config = dict(
    norm_place='pre',
    optimizer='muon_variant',
    lr_mult_qkv=0.5,
    lr_mult_o=1.5,
    beta1=0.9,
    schedule='cos',
)
MLP neurons of a small language model. Each row is named by its layer, matrix (gate and up: input weights; down: output weights) and neuron, and shows model dimensions 336-399. Each number is 50 + 12 x the weight over its row's rms, rounded and kept within 0 to 99. A neuron's up and down rows have the sign that makes its largest values positive.
After each neuron's rows, "fires before" lists the tokens most often just after its 100 highest values on Wikipedia text that the model never trained on. A number after a token or word is its count.

L4.gate954:22 57 40 53 47 44 46 87 50 35 47 37 51 42 36 56 49 55 62 58 40 52 41 54 63 32 55 42 42 43 65 37 66 39 35 45 55 44 61 62 41 57 29 39 50 56 60 55 25 12 44 53 71 33 37 42 21 56 58 45 50 32 58 42
L4.up954:42 66 44 72 61 48 66 47 64 61 64 51 44 61 55 69 53 27 74 70 41 65 31 55 59 63 55 69 45 47 42 55 49 69 30 48 54 58 47 51 58 43 53 72 47 47 60 41 59 66 51 68 41 62 72 51 37 56 61 56 85 67 42 72
L4.down954:61 75 31 34 53 55 56 62 65 49 47 46 47 64 38 68 58 46 47 49 53 74 48 49 37 52 60 56 32 59 52 49 26 71 46 60 54 74 51 10 67 47 46 53 31 61 73 46 71 52 46 56 28 49 72 40 28 63 60 58 66 37 44 51
fires before: "\n" 94, "-" 4

L2.gate552:50 49 40 65 16 35 59 35 34 77 58 57 44 72 65 36 42 47 44 47 55 39 63 41 32 23 64 39 48 62 51 57 55 51 34 50 57 57 59 42 49 48 37 44 48 64 52 65 33 64 55 66 61 73 56 39 31 46 54 68 40 38 38 69
L2.up552:53 39 41 35 39 51 49 47 68 52 65 21 62 45 72 71 54 37 44 52 39 67 28 62 64 41 69 70 46 56 47 75 44 33 55 57 60 48 52 56 79 50 47 50 50 55 42 62 50 42 49 51 58 54 56 60 32 32 60 70 57 42 22 49
L2.down552:46 62 49 53 38 43 64 55 57 46 49 69 51 35 48 54 58 29 77 63 33 56 45 54 46 54 69 63 40 59 38 67 39 49 33 57 58 44 48 48 57 59 64 66 79 62 63 63 37 55 42 68 51 60 50 59 43 40 31 45 41 38 32 48
fires before: "\n" 100

L9.gate925:59 48 56 61 46 33 64 42 47 47 31 55 47 26 61 54 34 51 62 72 52 59 66 49 61 64 51 73 43 42 48 39 54 60 50 31 54 27 54 59 59 50 22 25 52 21 32 70 70 29 69 45 37 50 44 55 38 40 61 53 64 45 54 52
L9.up925:43 57 74 63 50 35 43 43 48 64 50 48 36 30 48 54 53 48 63 50 53 53 57 55 56 63 48 52 36 47 47 55 57 52 68 41 47 62 57 35 55 72 37 35 52 41 65 72 65 69 60 35 57 39 59 63 50 66 34 44 72 45 56 42
L9.down925:45 59 62 45 31 46 55 43 46 70 47 45 43 41 41 31 45 37 58 43 49 46 61 54 39 66 62 43 47 50 43 52 42 60 67 39 38 57 55 44 62 46 27 48 41 42 78 53 55 73 55 42 28 66 44 66 35 34 45 46 61 54 47 62
fires before: "\n" 46, " is" 8, " was" 7

L9.gate697:44 55 60 38 60 69 29 45 33 53 55 53 60 41 53 66 49 53 50 35 57 46 55 61 34 49 38 40 55 47 33 55 44 49 64 64 54 77 47 56 53 60 57 60 48 45 48 62 36 40 52 49 50 29 17 66 63 47 53 53 28 35 41 58
L9.up697:58 65 43 52 53 38 50 39 36 33 51 47 56 63 65 73 47 52 48 60 46 51 55 50 29 38 52 56 20 35 56 38 52 56 65 46 62 55 62 47 56 50 50 63 37 62 44 47 38 44 62 44 20 69 22 62 41 50 59 36 33 33 35 31
L9.down697:48 46 72 42 55 63 49 46 50 53 74 88 40 39 40 67 47 38 56 63 48 22 50 70 53 47 44 50 47 31 27 45 62 59 62 64 40 47 30 59 35 45 45 49 63 65 46 37 70 37 44 30 50 37 47 48 45 61 56 51 14 53 36 45
fires before: " |" 44, "asy" 4, " to" 4

L9.gate806:48 47 63 60 50 72 58 45 54 58 49 62 53 64 57 64 49 41 68 54 61 56 35 44 46 64 58 35 66 40 52 67 46 55 63 39 57 49 26 57 51 50 58 61 29 53 62 50 40 58 39 52 39 68 65 58 47 52 62 51 50 43 46 45
L9.up806:49 54 62 48 71 56 50 30 48 26 43 27 64 44 67 57 37 36 24 42 42 47 59 36 40 40 50 56 54 29 36 34 50 69 59 44 46 48 63 61 47 49 59 54 28 52 73 51 41 59 65 54 49 58 42 56 35 40 44 55 66 57 46 49
L9.down806:58 60 49 37 29 28 73 48 51 33 53 49 54 58 80 53 56 55 41 37 42 59 65 26 60 52 24 59 33 38 44 72 28 62 65 41 60 48 42 59 20 51 47 60 64 49 51 45 44 33 43 50 37 69 63 56 56 59 53 50 34 31 46 47
fires before: "ation" 14, "ated" 13, "ative" 9, "ations" 9, "ate" 6, "ators" 5

L6.gate837:63 61 79 46 27 59 39 45 59 65 79 60 54 45 50 44 34 33 54 55 44 87 61 42 68 43 55 58 49 60 49 43 53 52 46 80 45 47 47 58 57 55 53 42 62 51 53 67 45 58 51 30 45 52 56 45 44 42 57 50 46 40 34 63
L6.up837:42 45 52 69 44 44 55 64 61 53 46 57 53 59 26 34 45 46 41 46 28 59 36 47 57 39 48 62 41 34 41 55 72 46 42 27 58 40 62 44 41 54 55 59 78 48 43 39 43 64 55 35 67 56 43 58 50 64 33 85 58 38 43 50
L6.down837:60 46 72 70 53 56 69 47 53 52 65 37 48 51 44 70 59 43 47 45 47 49 45 83 47 46 74 65 67 53 58 65 46 41 42 46 47 41 36 52 48 28 53 52 77 24 38 64 53 58 51 59 49 40 35 43 56 60 50 39 43 50 40 42
fires before: " |" 71

L6.gate573:54 47 53 44 51 47 51 58 36 42 46 36 52 48 51 84 64 42 57 42 25 35 50 49 66 58 65 44 47 52 38 38 49 61 34 42 39 30 55 44 45 39 64 49 39 38 48 61 54 61 37 30 31 62 76 34 21 30 35 53 74 50 49 56
L6.up573:41 53 50 40 46 37 47 35 44 17 54 47 46 55 63 44 17 54 52 54 55 57 53 61 41 40 63 51 64 51 54 64 63 43 52 63 46 46 54 37 65 80 56 59 49 64 47 46 63 48 57 59 25 74 54 34 40 45 60 61 59 41 65 31
L6.down573:58 57 66 38 34 78 47 33 45 65 43 52 38 44 52 37 47 63 62 56 66 42 52 39 42 21 46 48 60 37 45 62 45 49 58 44 52 46 47 50 41 29 51 57 47 58 29 37 32 47 39 49 67 48 54 51 50 47 86 49 36 65 75 35
fires before: "\n" 66, " |" 5, "5" 4

L4.gate509:64 39 43 39 54 57 18 34 53 28 47 55 68 35 35 59 66 50 57 56 48 65 48 63 62 31 48 59 58 51 47 39 42 59 25 61 69 64 32 26 52 66 63 65 72 55 45 42 48 42 49 57 61 48 34 36 32 74 37 33 60 38 40 51
L4.up509:65 53 33 42 38 49 38 63 44 43 53 52 72 35 59 45 50 48 55 57 66 28 44 32 68 40 54 60 44 46 50 38 52 61 55 71 78 72 45 27 34 52 56 51 52 55 51 36 55 56 62 46 57 51 52 53 58 52 62 71 53 46 37 57
L4.down509:67 44 46 35 51 70 48 50 40 57 35 54 54 53 64 89 47 30 52 23 30 15 42 61 62 44 72 54 55 42 49 69 60 57 52 42 25 46 52 63 53 48 45 53 58 29 55 53 53 45 51 49 40 42 48 51 42 57 47 54 42 75 62 35
fires before: " |" 81

L10.gate841:30 51 47 39 42 51 52 36 54 52 59 46 61 38 59 50 43 41 41 46 68 62 65 48 54 51 41 59 55 37 43 27 54 39 39 49 43 63 65 55 52 52 42 45 43 46 43 56 43 65 51 56 33 48 58 50 55 44 43 66 54 49 18 30
L10.up841:52 34 56 55 58 41 45 61 40 56 49 43 47 42 50 45 27 39 31 54 64 33 48 51 33 48 37 55 41 31 44 45 49 35 51 76 38 62 47 43 51 51 66 45 20 34 48 32 73 50 58 53 61 48 55 34 40 35 43 47 57 53 46 60
L10.down841:58 39 67 32 58 64 58 35 54 62 68 42 30 65 72 63 56 51 47 65 62 42 44 26 54 64 57 52 50 51 51 35 29 15 74 65 59 45 45 57 27 61 34 53 43 41 61 38 35 61 51 55 52 57 56 47 49 48 51 58 47 49 30 66
fires before: "ation" 18, "ated" 18, "ate" 17, "ating" 7, "ately" 6, "ations" 5

L4.gate539:59 46 51 55 65 30 57 47 33 33 41 58 54 51 45 37 51 51 40 40 52 62 37 72 59 62 69 47 52 54 31 54 78 58 62 56 51 54 47 53 52 42 47 66 58 53 61 52 19 59 42 52 46 74 44 44 29 27 32 61 43 49 60 43
L4.up539:63 66 44 55 73 29 56 67 27 42 64 67 51 55 37 53 52 46 47 47 41 67 41 71 33 66 66 61 51 31 35 75 69 45 56 35 33 54 55 54 49 63 49 46 63 62 57 40 24 58 49 65 49 59 64 47 28 29 22 62 58 42 43 39
L4.down539:44 75 39 52 55 32 53 38 35 53 60 57 52 50 57 54 56 52 50 47 37 50 44 30 28 69 62 62 57 54 28 49 72 50 54 47 60 47 50 60 55 65 43 48 61 38 67 58 14 41 34 50 46 70 57 66 22 21 23 67 39 41 45 30
fires before: "\n" 99

L6.gate218:53 14 20 49 39 53 43 68 43 60 53 56 49 50 52 52 32 65 59 40 56 35 38 67 28 57 57 25 40 74 43 54 40 44 31 58 55 62 45 64 50 33 48 48 54 55 37 38 70 38 52 55 55 35 39 49 43 45 43 41 44 69 48 63
L6.up218:55 32 63 53 51 44 40 66 45 27 43 72 25 30 52 38 50 36 48 33 55 61 59 60 57 44 67 60 39 53 49 57 65 57 60 53 49 52 40 42 34 53 46 35 66 44 66 54 52 62 43 73 55 29 39 53 62 14 54 37 64 61 38 46
L6.down218:54 76 76 55 62 46 61 48 34 41 43 32 47 48 50 56 58 47 70 61 34 44 57 45 43 37 56 60 45 30 59 33 47 58 51 49 63 37 45 46 38 65 37 52 48 43 53 50 60 63 69 51 57 25 36 49 70 51 57 61 44 55 57 39
fires before: "\n" 34, " He" 15, " In" 6, " The" 5, " She" 4

L2.gate645:30 52 40 47 67 53 53 55 29 59 27 49 56 47 52 77 37 72 75 32 39 43 49 60 11 72 50 41 50 45 50 48 59 34 54 62 60 66 51 40 64 54 36 06 46 60 48 34 42 37 64 48 30 40 45 37 55 63 59 64 53 40 55 46
L2.up645:45 49 63 35 50 13 49 20 61 42 46 71 51 35 47 64 68 54 60 58 47 58 39 84 64 51 44 48 53 49 75 33 39 54 55 52 47 50 59 55 90 79 46 36 33 39 55 78 46 55 61 36 49 63 75 71 38 50 59 65 45 36 50 79
L2.down645:51 55 55 44 39 60 58 35 34 77 54 30 30 58 63 63 59 30 58 35 64 47 31 74 58 53 72 59 39 49 63 62 48 45 75 48 34 51 47 43 62 49 50 42 71 42 54 39 61 73 38 51 59 39 55 47 48 49 38 39 10 52 45 42
fires before: " |" 56, "9" 7, "7" 4

L2.gate490:58 49 58 52 53 31 62 45 42 36 57 69 41 56 46 52 62 59 47 74 38 49 67 53 49 48 38 55 26 75 41 56 60 42 43 30 59 40 37 52 61 45 57 62 58 34 44 39 29 45 62 32 39 51 38 56 39 61 67 44 54 62 40 40
L2.up490:44 50 48 48 49 61 27 60 41 74 49 65 72 26 57 65 65 48 24 45 48 46 55 55 61 51 48 45 34 49 31 55 42 32 62 64 69 61 30 67 38 42 45 57 51 43 36 59 55 63 37 55 72 62 39 55 28 47 57 37 53 63 55 43
L2.down490:60 43 40 42 59 59 54 44 53 57 37 75 73 59 49 61 77 26 34 59 43 47 63 51 70 36 48 35 57 36 43 61 50 44 64 56 69 47 56 68 57 48 54 38 69 34 46 59 42 46 37 58 48 32 30 58 48 70 62 52 75 48 45 51
fires before: "\n" 66, " ==" 8, " |" 6, "==" 4

L6.gate339:43 45 34 52 70 28 37 44 60 34 37 45 45 63 44 41 34 38 38 48 41 41 63 37 42 41 29 51 65 47 66 36 37 57 54 59 57 38 64 53 43 42 59 60 80 45 55 39 40 54 44 62 30 52 55 67 71 56 70 49 27 54 57 40
L6.up339:57 37 27 45 47 58 30 54 58 33 30 49 41 37 63 33 62 30 48 63 49 48 59 25 50 73 43 46 53 57 45 44 52 26 55 33 49 29 82 53 30 56 64 43 53 44 56 34 39 52 64 60 46 46 27 60 57 75 57 70 62 42 47 37
L6.down339:57 53 41 25 45 66 32 57 59 68 41 60 45 37 59 67 53 54 52 43 60 65 55 48 52 58 59 47 37 64 43 41 74 35 44 31 38 46 68 50 31 49 22 81 32 44 71 55 45 78 70 42 41 55 57 68 38 46 49 57 41 73 65 61
fires before: " |" 37, "ed" 7, "ing" 6, " of" 4, " votes" 4

L10.gate295:59 39 57 55 56 47 56 64 42 70 58 58 38 37 47 55 48 38 62 44 33 54 50 53 48 50 45 51 44 81 47 48 77 57 52 40 48 16 43 53 57 31 36 34 36 45 52 38 67 47 37 26 30 47 62 60 56 32 56 49 20 58 41 59
L10.up295:53 50 46 41 51 59 51 37 50 62 39 52 42 44 66 47 54 54 61 55 52 68 60 54 40 73 78 51 58 41 41 54 50 67 69 40 56 59 54 35 47 42 37 68 44 59 50 56 62 39 56 45 33 30 35 57 27 37 65 52 62 52 51 44
L10.down295:56 54 64 56 46 36 62 50 42 54 46 48 48 52 44 71 68 40 63 53 55 56 51 40 19 58 59 68 53 22 48 53 44 66 45 26 64 54 49 27 66 48 41 68 43 52 51 54 42 50 53 47 38 58 48 54 33 44 64 60 38 56 57 33
fires before: "\n" 97